config.yaml
num_hidden_layers: 8
hidden_size: 896
num_attention_heads: 14
num_key_value_heads: 14
head_dim: 64
intermediate_size: 3584
vocab_size: 32768
hidden_act: "tanh_gelu"
norm: "layernorm"
norm_place: "pre"
norm_eps: 1e-05
positions: "learned"
qk_norm: false
attn_scale: 0.125
bias: "all"
tie_word_embeddings: true
parallel_block: false
init: "normal"
init_std_qkv: 0.0262
init_std_o: 0.0
init_std_up: 0.0262
init_std_down: 0.0
init_mimetic: 0.5
optimizer: "adam_variant"
learning_rate: 0.000389
beta1: 0.95
beta2: 0.99
weight_decay: 0.4
lr_head: 0.00393
max_grad_norm: 0.5
warmup_steps: 298
schedule: "cos"
final_lr_fraction: 0.0
batch_tokens: [65536, 131072]
max_seq_len: 2048
doc_mask: true
train_tokens: 1197000000
max_steps: 12759
dataset: "wikipedia_en"
MLP neurons of a small language model. Each row is named by its layer, matrix (up: input weights; down: output weights) and neuron, and shows model dimensions 384-479. Each number is 200 + 20 x the weight over its row's rms, rounded and kept within 0 to 999.
After each neuron's rows, "fires in" lists the words (lower case) most often at its 100 highest values on Wikipedia text that the model never trained on.

L3.up2800,211,210,238,185,219,194,211,208,221,196,206,196,213,194,209,157,212,212,221,181,208,181,210,213,174,223,186,196,202,232,167,190,167,182,186,210,152,180,202,203,206,203,189,214,204,197,192,181,201,173,190,211,172,193,162,205,188,187,189,207,254,198,176,201,215,186,194,161,215,214,172,197,225,200,219,212,179,167,202,215,209,201,147,202,178,210,190,211,163,225,206,184,206,224,178,205
L3.down2800,208,199,179,190,221,190,201,205,247,170,190,203,233,213,238,163,240,188,194,206,212,210,187,168,210,210,190,231,194,184,187,185,223,184,182,195,208,222,213,180,219,184,203,205,195,159,185,214,201,137,176,238,240,207,212,208,169,172,236,192,194,200,207,178,191,191,196,209,219,214,208,199,215,203,234,190,209,196,234,228,166,163,148,188,230,166,200,175,232,201,202,196,226,189,200,219
fires in: "also", "they", "then", "he"

L3.up1356,226,214,213,199,210,201,242,195,200,203,185,197,215,222,218,178,186,208,202,200,192,199,217,230,191,213,203,171,215,199,208,195,226,208,219,200,167,212,185,211,173,190,187,202,206,203,196,187,203,196,165,197,209,195,216,204,195,205,214,209,206,167,184,198,199,181,208,200,163,186,191,180,214,215,194,215,193,154,209,218,170,188,176,171,197,191,179,189,200,207,209,222,185,188,209,217
L3.down1356,225,200,188,202,196,199,226,193,240,178,210,224,178,195,205,203,232,223,170,178,198,214,192,210,185,246,217,193,196,181,210,191,207,200,193,177,196,212,200,212,202,189,194,166,217,195,184,213,142,202,209,199,213,200,214,196,194,185,204,195,240,196,183,224,216,180,201,176,231,225,209,207,200,223,243,156,218,236,224,180,173,187,167,210,221,219,182,183,169,213,163,177,219,179,191,212
fires in: "also", "then", "she", "later"

L3.up89,213,214,195,220,179,192,186,208,207,226,220,186,192,217,201,221,217,213,169,206,194,205,199,193,227,197,218,182,211,219,226,181,198,185,164,195,191,228,184,218,214,189,194,207,204,193,202,214,215,171,185,187,190,210,203,211,190,184,231,214,194,219,215,193,177,232,185,186,203,211,197,166,190,195,154,192,207,165,210,201,208,217,231,195,195,202,210,155,194,186,193,186,174,207,236,181
L3.down89,208,197,186,201,197,206,200,158,186,214,204,186,173,185,197,239,187,213,179,233,180,215,191,166,186,189,252,235,213,207,220,184,202,206,164,209,175,208,189,132,191,209,233,224,227,212,221,169,191,213,231,214,217,213,200,192,190,222,203,223,176,186,204,193,229,203,165,174,197,173,202,195,172,206,191,196,188,234,213,187,210,182,197,206,208,188,187,203,181,176,205,192,174,201,177,172
fires in: "the", "of", "his", "her"

L3.up753,203,217,193,215,178,221,198,201,207,190,198,201,163,214,170,167,227,203,200,213,184,197,191,197,181,210,174,184,191,226,210,207,221,195,192,231,210,211,207,188,215,186,174,180,206,195,212,226,193,163,208,206,154,201,181,229,201,171,214,216,238,170,247,193,197,258,210,193,220,204,216,191,209,204,199,189,204,212,231,161,222,197,253,232,183,193,204,191,227,194,131,184,215,219,204,199
L3.down753,225,219,208,222,200,214,208,190,214,208,189,190,243,187,187,189,197,224,167,206,178,199,216,183,183,195,241,220,189,189,224,227,191,180,187,197,222,162,225,208,192,213,164,173,202,214,145,212,185,198,180,168,195,213,207,179,187,173,218,209,186,216,226,193,181,202,197,190,185,241,187,221,192,220,233,218,212,200,172,190,174,206,196,182,172,236,192,188,201,209,211,192,207,165,185,211
fires in: "and", "the", "other", "or"

L3.up3396,224,194,177,210,196,201,162,204,199,182,222,205,187,218,179,191,218,181,186,166,214,191,215,179,196,189,198,207,201,217,252,210,222,222,187,221,177,202,188,182,177,209,199,218,231,189,189,155,205,190,228,201,158,195,216,203,202,181,233,194,177,205,189,202,174,224,218,172,202,212,172,179,198,224,218,163,186,169,199,255,213,190,215,210,204,205,198,204,178,172,199,204,201,211,228,213
L3.down3396,200,171,164,180,176,194,186,159,200,160,189,231,211,203,207,225,211,217,193,199,194,222,182,210,166,184,199,221,209,221,173,227,195,200,199,229,188,213,201,182,200,190,196,183,213,191,197,146,183,215,198,228,206,201,201,198,192,184,194,208,171,216,218,214,204,175,229,194,206,207,171,161,173,193,236,221,188,234,183,200,207,223,174,170,211,158,187,209,206,196,202,224,183,183,221,212
fires in: "by", "from", "to"

L3.up1799,225,217,194,199,195,249,201,230,187,202,217,179,202,169,170,194,205,183,184,196,205,209,218,204,211,214,164,201,200,222,210,205,217,164,174,178,160,227,230,212,179,200,174,249,228,220,202,201,171,182,200,196,186,198,191,140,212,182,210,202,224,208,255,220,221,194,201,200,173,236,185,206,200,210,214,181,189,158,214,211,208,178,185,228,185,211,197,142,208,197,165,183,196,204,221,216
L3.down1799,231,207,237,205,218,182,226,235,181,170,197,216,217,208,198,175,183,189,196,170,205,205,198,210,203,207,149,211,218,187,207,207,164,214,192,181,216,224,191,208,230,193,179,191,214,227,227,192,198,232,200,218,167,201,228,215,210,203,214,166,217,191,188,207,214,180,203,194,188,214,204,224,185,224,226,155,186,183,198,217,168,166,172,180,186,196,217,162,223,215,201,184,217,213,173,207
fires in: "was", "is", "been", "were", "not", "are"

L3.up1120,182,251,208,178,171,213,182,226,201,193,205,207,221,178,210,177,208,200,210,228,215,207,208,188,216,203,183,212,184,226,233,210,185,209,212,218,196,214,185,197,211,185,208,201,205,200,162,192,217,178,192,230,196,199,237,188,223,201,194,161,191,177,223,195,224,206,224,177,181,199,197,187,207,239,240,198,199,191,211,199,217,181,228,228,226,175,204,215,182,199,180,199,211,180,208,232
L3.down1120,190,194,205,160,215,173,209,197,247,215,226,207,207,228,181,183,193,205,174,158,196,205,170,220,185,168,204,199,174,235,202,193,222,176,217,219,213,182,228,185,178,216,191,230,196,170,205,191,189,241,210,218,198,201,169,190,189,212,237,193,172,185,212,200,197,189,230,157,221,177,213,180,207,181,197,182,219,212,195,208,216,211,175,195,175,165,178,253,189,182,220,221,202,173,225,185
fires in: "the", "his", "4", "average"

L3.up204,184,226,179,198,172,199,170,192,200,191,225,214,181,223,223,179,196,219,197,195,196,204,267,131,206,198,192,176,212,163,246,218,219,181,173,198,193,231,179,185,230,221,196,203,230,204,211,161,171,196,232,184,183,213,181,202,219,210,195,200,237,201,221,210,198,190,208,207,208,216,162,201,188,272,226,176,235,167,214,192,252,206,202,204,182,209,192,200,149,167,174,180,188,204,190,208
L3.down204,190,226,213,179,212,202,194,185,170,172,212,173,220,216,208,202,205,179,210,224,195,188,217,201,230,208,196,197,225,230,216,198,213,164,188,221,191,221,179,195,209,256,203,218,191,230,190,195,226,220,215,228,200,204,182,193,221,224,202,234,191,226,210,224,207,161,207,235,211,174,185,183,169,205,194,190,201,233,213,185,200,171,220,194,202,176,202,186,158,198,212,166,205,211,193,183
fires in: "for", "the", "with", "without", "a", "per"

L3.up2072,201,187,218,219,201,211,203,214,197,187,215,177,211,225,188,200,211,201,214,210,209,210,194,170,198,193,211,203,181,196,232,224,193,203,199,227,192,199,181,181,206,182,219,222,222,216,184,164,205,190,184,225,171,195,208,194,183,160,221,199,222,184,213,198,210,185,210,205,171,202,181,215,184,180,225,203,203,168,203,252,185,175,209,196,225,206,212,224,212,180,180,146,161,182,219,222
L3.down2072,197,181,215,242,220,190,196,188,241,177,165,213,203,232,209,201,190,199,199,188,205,189,190,195,179,221,195,222,198,208,208,207,209,204,174,213,171,230,194,226,191,202,189,194,216,192,202,166,185,219,209,241,176,190,220,191,174,198,242,191,211,204,234,210,195,180,219,188,176,233,239,198,209,197,207,173,202,181,187,205,172,225,192,198,189,191,185,233,222,218,174,215,214,185,190,221
fires in: "to"

L3.up2473,199,217,190,186,176,225,179,175,204,173,205,221,193,178,203,170,210,160,207,168,209,204,196,189,187,196,167,177,180,199,186,195,222,216,220,242,207,174,152,172,184,198,201,180,213,221,208,197,202,217,211,213,172,199,202,191,214,216,212,261,193,198,189,217,199,204,205,209,190,222,174,174,201,188,222,212,198,183,182,224,196,208,179,162,167,193,210,159,186,189,221,174,226,204,176,184
L3.down2473,182,215,195,218,217,188,166,177,216,215,194,182,159,191,190,201,168,191,223,198,208,199,194,200,183,174,199,187,213,189,204,217,259,215,239,201,189,198,202,191,222,202,178,186,200,224,200,221,201,205,203,206,222,192,196,197,218,209,246,202,178,200,213,186,188,221,162,198,154,219,173,169,224,193,185,204,219,218,198,197,187,217,177,134,182,207,204,177,195,202,169,185,199,218,221,180
fires in: "de", "for", "of", "team", "des", "and"

L3.up1772,202,207,188,191,196,184,169,184,247,209,185,238,223,215,128,196,223,188,209,182,209,191,211,205,201,218,213,185,208,185,198,207,226,210,198,236,206,206,217,161,269,188,187,207,196,202,211,201,179,220,184,224,182,202,197,198,206,187,164,199,217,190,202,224,198,178,245,193,184,225,210,221,180,252,214,181,207,180,204,206,192,181,208,192,189,177,208,164,181,176,224,190,249,205,184,201
L3.down1772,166,207,181,157,213,218,200,206,184,225,195,177,204,190,187,183,174,182,168,181,196,239,181,224,219,181,184,217,190,230,228,196,222,213,214,217,198,177,176,217,215,230,167,167,158,167,187,213,167,186,201,190,192,215,199,201,194,207,199,209,198,189,195,207,222,183,213,208,189,195,193,223,223,193,187,182,202,175,173,193,158,239,164,166,196,178,188,197,204,165,172,232,191,220,206,171
fires in: "and", "the"

L3.up370,179,195,199,215,220,212,198,230,229,208,220,228,208,212,198,164,200,179,220,206,196,209,227,169,201,164,200,184,191,249,228,205,202,160,188,229,204,202,179,185,192,216,199,208,213,209,217,162,182,169,199,203,174,198,204,208,187,192,203,203,209,222,205,209,218,217,229,211,200,186,172,186,214,212,252,192,196,168,164,182,213,195,231,192,192,213,206,195,177,239,185,180,225,206,192,207
L3.down370,199,202,185,205,181,214,195,183,181,178,150,187,198,184,230,196,204,206,205,212,181,216,225,186,155,196,207,195,195,216,209,194,221,219,174,169,198,178,167,171,186,222,189,228,206,180,194,209,201,184,179,181,216,206,202,207,206,201,231,178,201,244,190,175,205,172,226,185,187,192,232,200,222,183,213,165,190,208,207,212,212,234,212,190,247,195,194,213,225,182,191,232,167,211,215,198
fires in: "the"

L3.up171,210,200,212,231,182,188,154,203,202,230,204,200,238,201,207,162,232,200,157,215,212,207,195,199,205,184,212,170,209,157,237,220,195,195,176,237,189,182,224,187,166,206,232,215,213,192,205,172,208,189,194,204,196,183,210,224,194,175,149,181,202,186,247,211,185,202,226,207,183,191,193,217,224,234,223,161,202,215,192,180,200,209,246,197,214,207,187,161,158,214,197,195,223,197,197,189
L3.down171,144,187,200,195,209,160,190,194,199,203,200,190,196,251,184,229,200,178,212,225,197,178,189,209,193,207,214,233,234,199,193,191,147,200,195,201,193,226,209,197,186,164,226,226,217,208,234,172,181,204,177,221,207,204,196,181,210,228,144,190,231,188,220,208,185,224,235,201,185,189,214,163,187,200,228,200,229,240,222,230,217,192,232,182,201,210,202,201,183,202,183,196,188,210,220,188
fires in: "the", "of", "president", "a"

L3.up3267,201,231,189,193,214,188,177,212,218,206,146,225,215,208,151,220,198,205,206,222,195,173,215,221,190,195,220,139,234,212,196,213,200,162,185,205,207,208,230,218,186,224,175,204,186,193,211,175,233,148,236,228,198,204,175,153,210,210,207,195,207,189,191,240,176,192,181,194,211,223,219,209,178,192,178,159,209,190,197,200,164,219,173,170,194,216,196,137,193,192,200,194,202,247,196,216
L3.down3267,193,202,160,182,192,197,206,190,184,198,210,182,194,174,193,196,216,206,201,169,188,206,234,211,183,246,169,247,223,228,223,210,231,223,208,193,193,196,182,181,209,207,175,206,175,207,196,220,185,187,182,228,201,189,251,214,209,192,205,193,228,196,188,165,213,194,204,204,212,192,202,210,169,209,211,228,201,235,180,227,175,177,169,190,170,177,226,202,236,228,155,193,174,194,186,213
fires in: "and", "or", "than", "season", "he"

L3.up780,215,210,175,198,192,233,230,185,248,236,191,249,201,185,164,190,186,181,203,203,198,201,224,212,215,246,197,181,180,194,183,204,173,206,199,219,219,192,233,181,209,202,161,183,214,208,245,218,198,190,184,211,179,204,166,184,231,221,212,174,227,189,224,209,193,219,161,177,195,191,194,199,188,210,183,179,188,150,200,173,203,174,229,260,170,195,187,172,170,160,179,190,206,200,195,215
L3.down780,199,210,226,166,214,195,186,202,182,246,180,204,213,222,198,188,210,200,156,206,206,200,191,206,214,186,215,213,194,246,238,211,216,192,212,220,196,163,172,182,202,224,217,224,203,180,232,229,205,200,182,162,171,194,202,199,186,153,220,199,241,203,218,158,194,186,218,199,181,199,212,212,209,188,197,225,220,203,197,210,195,193,162,193,160,228,208,202,190,209,211,173,199,173,202,205
fires in: "and", "the", "as", "with"

L3.up2211,192,210,220,211,203,215,210,215,169,185,188,184,201,213,168,173,198,163,212,175,204,179,203,216,211,226,214,203,178,223,216,217,195,234,219,202,192,212,191,194,225,192,216,240,212,218,189,186,166,188,182,218,172,198,183,199,179,193,191,185,211,181,204,217,206,204,194,212,183,198,187,220,194,192,211,215,223,160,194,219,189,172,199,197,156,210,176,232,196,208,216,183,183,192,217,235
L3.down2211,182,219,186,198,189,201,198,182,236,217,199,196,200,205,211,182,183,200,202,219,210,191,215,194,218,257,188,192,195,219,204,213,186,214,188,198,169,222,214,198,207,211,187,188,198,196,197,163,178,214,199,213,172,201,224,208,168,188,185,199,190,206,210,217,213,204,200,187,225,206,203,203,236,195,179,178,199,189,169,205,149,243,192,200,167,171,199,246,239,185,209,204,171,200,191,197
fires in: "to", "not", "will"

L3.up3098,240,210,203,210,235,219,180,187,198,215,207,215,195,211,204,166,218,188,205,162,210,204,169,184,205,184,224,189,195,233,243,213,230,204,189,198,202,227,192,182,199,206,212,204,208,219,215,167,214,196,149,222,186,189,180,187,217,189,212,211,201,201,218,193,219,193,228,187,187,213,195,209,143,230,206,221,199,215,208,222,183,197,193,195,206,194,184,217,164,171,174,162,206,187,210,186
L3.down3098,195,198,187,193,186,194,198,206,222,205,180,201,184,184,169,246,209,218,221,220,181,196,199,196,223,220,182,183,210,187,179,190,192,176,197,222,189,207,235,237,181,196,212,205,187,195,169,225,199,204,233,191,240,196,199,196,188,187,195,201,188,249,192,232,204,208,208,203,188,201,209,232,240,176,159,222,244,220,198,175,207,238,201,192,204,196,185,207,244,220,219,231,217,223,217,179
fires in: "of", "s", "the", "its", "to"

L3.up2269,218,175,192,221,200,203,188,214,217,185,198,218,141,183,171,185,228,144,198,205,207,201,168,240,180,158,196,205,199,216,172,213,217,200,193,244,205,201,191,176,172,218,190,239,183,198,186,156,195,202,182,201,200,182,213,201,213,174,198,208,210,248,187,219,227,235,200,169,185,228,199,204,193,208,181,203,177,174,234,182,161,218,211,198,226,159,179,154,202,231,186,162,227,227,193,175
L3.down2269,178,172,195,233,191,236,178,234,203,205,203,192,192,193,172,187,205,184,218,208,212,216,176,182,189,230,219,198,215,203,209,190,214,203,249,207,213,202,189,216,166,216,187,207,221,211,182,198,254,234,184,176,244,176,223,225,193,227,196,209,230,207,183,181,222,203,190,199,184,206,208,194,223,189,166,230,182,156,187,177,218,212,174,200,218,222,197,207,238,188,182,182,252,217,184,202
fires in: "de", "en", "et", "des", "del"

L3.up1597,191,195,194,211,193,213,222,214,202,181,163,208,178,211,163,165,211,160,205,190,197,185,175,188,193,211,212,202,194,207,216,189,187,202,197,224,209,202,168,176,207,193,220,186,207,202,169,173,166,217,190,203,154,197,226,215,193,205,178,196,208,239,189,213,232,229,203,212,189,205,195,189,182,180,196,232,199,158,205,208,220,181,199,197,175,196,211,209,200,240,224,194,207,221,202,201
L3.down1597,191,223,181,192,223,216,162,207,223,196,187,193,221,209,220,164,200,185,193,208,200,217,226,164,228,219,206,218,198,222,208,202,185,193,188,239,201,215,214,210,240,231,177,186,198,197,220,190,216,196,214,188,200,200,227,194,189,165,204,204,175,186,188,222,213,186,182,174,207,202,198,199,219,206,204,202,226,207,192,205,208,258,209,174,186,175,226,241,185,198,161,228,202,197,193,221
fires in: "to", "not", "t", "do", "can"

L3.up2162,222,213,207,209,210,200,192,244,212,174,215,217,201,223,194,211,218,177,212,210,206,186,196,205,195,231,173,208,210,201,200,201,208,178,193,211,183,227,188,233,224,173,226,209,211,207,153,175,185,200,204,226,180,203,198,194,206,174,212,208,187,181,183,192,211,167,200,210,169,203,197,214,225,191,244,206,217,148,201,227,192,205,205,191,159,189,200,237,188,204,222,229,216,186,196,216
L3.down2162,192,186,193,210,198,198,176,177,262,192,178,202,208,223,213,205,213,182,230,215,201,199,180,188,229,241,170,207,197,210,201,234,215,213,198,219,175,226,197,219,188,191,184,219,208,183,186,145,168,195,199,217,166,197,223,182,174,201,206,197,199,218,203,228,205,197,214,201,172,203,219,221,226,193,224,173,192,177,218,204,166,249,206,207,189,154,188,247,247,184,195,218,180,182,193,210
fires in: "to", "t"

L3.up3445,213,212,240,206,209,227,197,223,187,196,246,216,213,213,188,197,220,221,224,207,200,204,197,184,194,152,171,200,202,189,186,199,183,197,191,231,186,199,211,210,171,203,158,222,237,236,184,217,193,178,167,182,196,193,195,183,221,214,210,205,230,210,213,191,216,188,196,197,167,215,204,195,196,182,217,192,227,192,200,208,200,132,203,199,210,210,186,197,188,222,172,199,185,206,183,207
L3.down3445,216,221,219,199,200,222,211,209,209,209,216,205,178,204,205,200,181,250,206,198,199,226,206,222,200,176,224,230,216,197,200,209,160,177,198,187,188,202,187,204,214,191,187,215,222,230,221,219,199,186,200,173,212,199,213,210,196,237,195,225,212,204,181,206,219,191,209,178,187,234,207,168,212,183,235,162,184,208,219,184,186,202,184,174,202,197,200,180,211,218,206,192,196,223,148,198
fires in: "was", "be", "being", "is", "m", "were"

L3.up3031,220,220,207,217,176,212,206,207,198,219,196,203,212,207,200,194,202,163,202,220,186,209,204,177,197,179,215,196,229,227,236,216,191,206,195,227,194,171,197,217,178,177,185,208,197,191,220,226,153,186,206,196,186,206,181,196,224,169,208,188,190,177,247,197,195,210,204,193,214,192,189,181,205,220,207,189,207,160,198,191,229,223,205,196,224,213,208,217,191,216,194,196,180,213,207,205
L3.down3031,192,221,217,214,178,225,231,201,169,195,204,198,217,216,238,184,203,214,185,207,181,178,216,189,208,212,203,208,227,188,204,183,210,217,167,176,175,195,187,184,192,216,197,163,205,205,210,187,205,225,179,196,209,194,194,187,209,236,192,219,195,197,182,222,190,164,238,223,199,238,221,206,173,185,192,172,197,219,230,208,212,203,178,160,209,162,173,191,193,171,200,212,209,176,212,197
fires in: "the", "his", "to", "each", "of", "own"

L3.up649,191,217,203,222,202,181,205,213,234,233,203,225,202,206,202,169,206,206,224,154,208,174,190,190,214,218,189,192,181,205,216,194,224,213,180,227,202,191,178,200,164,218,205,239,216,188,164,160,200,177,168,206,214,208,219,185,212,222,213,168,218,197,174,200,208,210,238,172,201,201,207,153,204,206,208,177,191,194,194,214,209,195,223,219,203,228,178,201,221,208,175,191,192,210,183,234
L3.down649,207,209,190,222,180,187,178,200,192,209,219,226,231,216,246,180,223,205,204,186,202,209,190,143,205,244,216,170,216,206,183,208,218,191,175,220,224,182,220,209,193,221,178,182,205,202,182,189,213,203,203,223,186,203,228,217,206,201,212,193,216,255,177,189,198,188,219,201,230,191,205,184,154,197,184,189,170,224,210,231,193,202,189,179,206,205,189,229,210,197,206,217,186,200,196,200
fires in: "the", "at", "atari"

L3.up374,249,246,163,234,217,225,162,191,220,210,202,229,219,242,196,194,193,188,212,198,191,202,231,196,191,186,226,182,207,193,155,204,203,160,203,208,192,227,223,197,199,205,191,208,230,191,242,191,203,185,200,212,191,208,203,149,188,198,199,185,204,225,210,217,222,199,202,213,202,190,200,215,199,181,171,199,168,228,177,198,207,205,222,172,187,195,207,134,158,211,200,179,233,200,139,184
L3.down374,195,188,176,183,221,204,225,159,198,177,171,220,189,173,214,221,179,202,192,194,189,166,222,196,183,184,197,199,176,186,232,184,210,215,194,218,194,220,170,204,200,184,184,236,212,193,210,208,202,210,181,181,188,178,195,198,194,170,220,161,240,202,214,168,184,210,211,189,206,191,163,225,185,195,227,223,204,193,167,200,194,181,183,163,193,177,181,194,198,197,197,227,185,205,202,227
fires in: "and", "in", "of", "or", "around"

L3.up1130,189,183,183,214,216,200,186,186,211,250,210,211,249,214,189,180,205,235,207,176,208,195,216,213,194,227,198,191,166,218,187,196,194,170,201,228,204,221,232,193,221,213,189,193,214,227,224,188,190,218,182,181,193,213,184,191,217,214,202,185,222,196,242,182,195,201,230,191,202,219,214,187,226,235,221,183,206,174,178,162,193,188,197,175,154,187,195,190,203,212,204,183,189,223,217,224
L3.down1130,180,202,166,193,193,244,189,215,197,191,195,209,177,191,193,210,249,250,190,230,180,227,178,179,188,220,230,232,205,202,210,207,217,180,187,214,156,219,205,215,216,141,217,194,230,201,202,196,225,208,198,196,219,190,231,200,180,210,194,234,190,196,192,194,204,207,208,211,200,230,192,226,204,178,243,207,182,204,231,200,184,181,173,215,213,214,159,165,239,177,195,165,213,220,171,182
fires in: "was", "then", "later", "also", "it", "and"

L3.up962,177,217,217,161,206,191,187,234,211,139,223,184,243,191,221,206,189,191,196,194,208,222,198,196,201,197,187,191,203,201,237,210,213,206,221,203,210,220,204,190,235,205,184,191,214,190,155,215,228,184,175,223,203,181,211,191,232,187,200,180,226,171,205,227,190,224,253,183,174,207,193,190,228,237,222,202,230,184,185,238,205,184,195,248,203,188,199,213,183,207,215,189,200,203,230,215
L3.down962,200,202,227,182,208,210,197,213,192,179,215,181,226,201,217,218,164,170,200,232,195,183,204,216,170,224,205,228,212,202,209,199,190,174,210,184,206,215,185,189,216,197,217,177,193,203,208,208,177,200,204,191,188,203,205,194,190,179,207,204,185,231,194,199,204,209,183,229,200,173,231,206,211,207,201,208,258,222,189,188,222,246,174,234,208,160,199,224,179,196,184,193,189,185,172,182
fires in: "his", "her", "their", "s", "its", "the"

L3.up2468,234,219,188,184,177,208,201,204,181,222,153,189,202,205,213,180,240,209,203,201,202,209,200,221,200,229,191,188,230,199,200,199,226,211,205,203,219,242,211,210,214,181,199,235,197,205,206,155,195,188,187,204,184,207,195,208,205,194,176,201,198,184,240,206,223,207,218,180,194,206,198,193,157,182,214,169,203,174,216,219,201,178,232,199,128,206,201,212,200,202,204,168,172,209,244,190
L3.down2468,177,194,214,159,201,212,180,186,218,216,192,210,187,191,180,209,196,187,219,189,186,168,218,200,207,194,188,213,211,228,210,192,202,196,202,221,215,183,206,209,170,202,214,215,190,198,187,196,189,241,177,211,168,200,223,214,215,227,235,233,196,175,198,214,196,182,226,206,178,169,193,201,200,218,170,208,200,225,211,227,186,201,191,205,184,175,188,207,186,192,205,182,212,212,235,172
fires in: "with", "the", "a", "its", "has"

L3.up3426,183,199,195,206,204,243,226,210,178,205,178,229,198,195,220,177,219,191,166,185,189,180,194,176,240,222,197,191,234,216,201,193,198,178,202,191,168,193,186,196,184,183,212,215,225,194,221,232,200,197,201,215,217,232,162,199,202,226,208,178,207,177,253,204,208,231,219,207,187,197,174,181,227,174,202,210,195,182,211,147,240,199,185,209,198,163,204,180,200,209,220,151,214,195,197,220
L3.down3426,176,214,191,210,223,183,232,160,201,208,196,195,180,165,211,227,181,219,200,209,208,210,208,186,261,226,199,179,211,180,203,125,215,193,194,232,182,204,188,207,202,177,236,209,216,197,208,190,207,181,202,181,179,184,204,231,220,223,195,180,164,234,227,213,196,210,206,221,183,213,179,185,194,189,214,227,187,221,182,185,222,191,142,201,180,198,204,194,164,187,188,184,206,204,199,185
fires in: "of", "the", "for", "department", "daily", "news"

L3.up1165,204,166,168,187,231,227,212,209,214,189,192,210,171,208,200,181,181,179,171,173,216,174,202,178,221,190,203,178,157,216,211,195,231,148,170,232,194,191,196,222,214,227,208,232,200,196,227,218,204,214,187,194,187,218,214,192,194,217,233,193,184,222,222,194,190,183,194,194,202,220,180,220,215,229,163,201,187,206,197,200,234,197,222,192,154,173,199,157,183,164,179,175,227,212,204,192
L3.down1165,203,198,218,165,195,153,246,186,156,166,212,200,182,202,225,261,199,219,237,210,194,188,205,237,196,232,195,201,193,206,189,150,205,172,190,203,199,217,186,206,169,190,239,176,206,218,205,208,181,231,204,208,212,207,166,197,228,217,213,212,190,201,197,216,191,227,213,238,196,163,215,219,193,209,206,165,233,163,230,186,182,186,174,166,205,198,218,203,207,192,228,206,228,233,167,210
fires in: "the", "in", "for"

L3.up634,198,193,211,198,227,198,205,248,219,198,194,178,190,187,171,187,188,177,195,181,214,202,199,176,224,187,186,186,209,258,202,216,212,152,201,202,156,221,184,225,212,154,179,201,208,226,218,161,199,192,187,214,179,203,201,173,197,209,221,216,203,219,228,213,197,178,190,205,216,192,193,184,212,230,198,216,242,215,183,176,223,217,183,190,229,177,215,188,196,214,198,230,213,230,155,201
L3.down634,211,182,189,237,218,191,191,184,195,210,193,167,214,230,202,242,213,218,221,214,187,197,248,188,223,196,189,232,188,200,207,167,222,167,184,223,193,157,175,205,174,241,184,181,197,200,178,185,201,155,179,189,224,164,187,220,235,200,193,211,205,197,201,214,200,176,249,187,225,173,199,196,202,189,171,211,182,241,246,182,178,206,203,235,207,210,166,229,128,209,187,194,177,178,223,194
fires in: "the", "which", "to", "what"

L3.up1817,226,192,210,229,202,250,230,203,212,222,222,221,179,211,185,210,203,198,191,189,233,202,172,205,196,185,186,205,198,217,175,213,199,184,188,183,176,201,200,220,211,206,205,203,220,229,225,162,201,158,212,202,156,180,172,200,195,219,253,216,211,222,206,174,203,213,191,192,222,222,223,221,173,213,173,233,222,213,226,230,209,197,172,215,192,205,186,181,211,193,192,191,216,201,208,182
L3.down1817,216,188,202,206,206,209,190,178,183,211,190,151,177,249,184,173,216,194,183,190,188,194,213,190,192,219,199,210,212,199,216,182,195,214,197,171,188,185,229,195,171,223,181,223,193,191,233,196,218,171,214,199,157,193,200,221,199,213,203,191,231,224,218,155,178,212,219,184,203,217,228,215,207,192,181,205,186,166,200,173,211,207,155,211,177,241,214,175,235,185,218,182,200,185,178,165
fires in: "3", "2", "4", "6", "22", "1"

L3.up633,191,202,190,181,200,233,198,187,193,234,164,193,208,230,221,201,216,184,239,180,197,191,206,182,214,244,235,200,212,220,158,207,204,198,193,198,198,216,206,194,179,192,197,181,214,217,182,186,193,212,190,200,194,195,230,184,212,228,195,199,185,215,176,220,198,202,219,201,219,214,163,184,210,214,240,206,173,171,187,200,189,180,222,204,195,194,173,201,168,237,205,238,169,248,212,215
L3.down633,182,209,221,214,190,185,191,188,214,208,201,187,219,224,208,183,192,220,157,193,194,195,201,183,208,196,203,203,210,222,168,204,203,174,218,226,190,196,171,216,208,243,197,213,222,211,206,225,197,189,211,225,212,200,215,188,180,193,216,162,261,250,183,172,196,221,199,201,161,218,171,174,236,177,190,223,194,191,230,207,208,198,185,199,206,186,202,202,206,207,202,217,187,161,213,194
fires in: "after", "until", "never", "the", "ever", "before"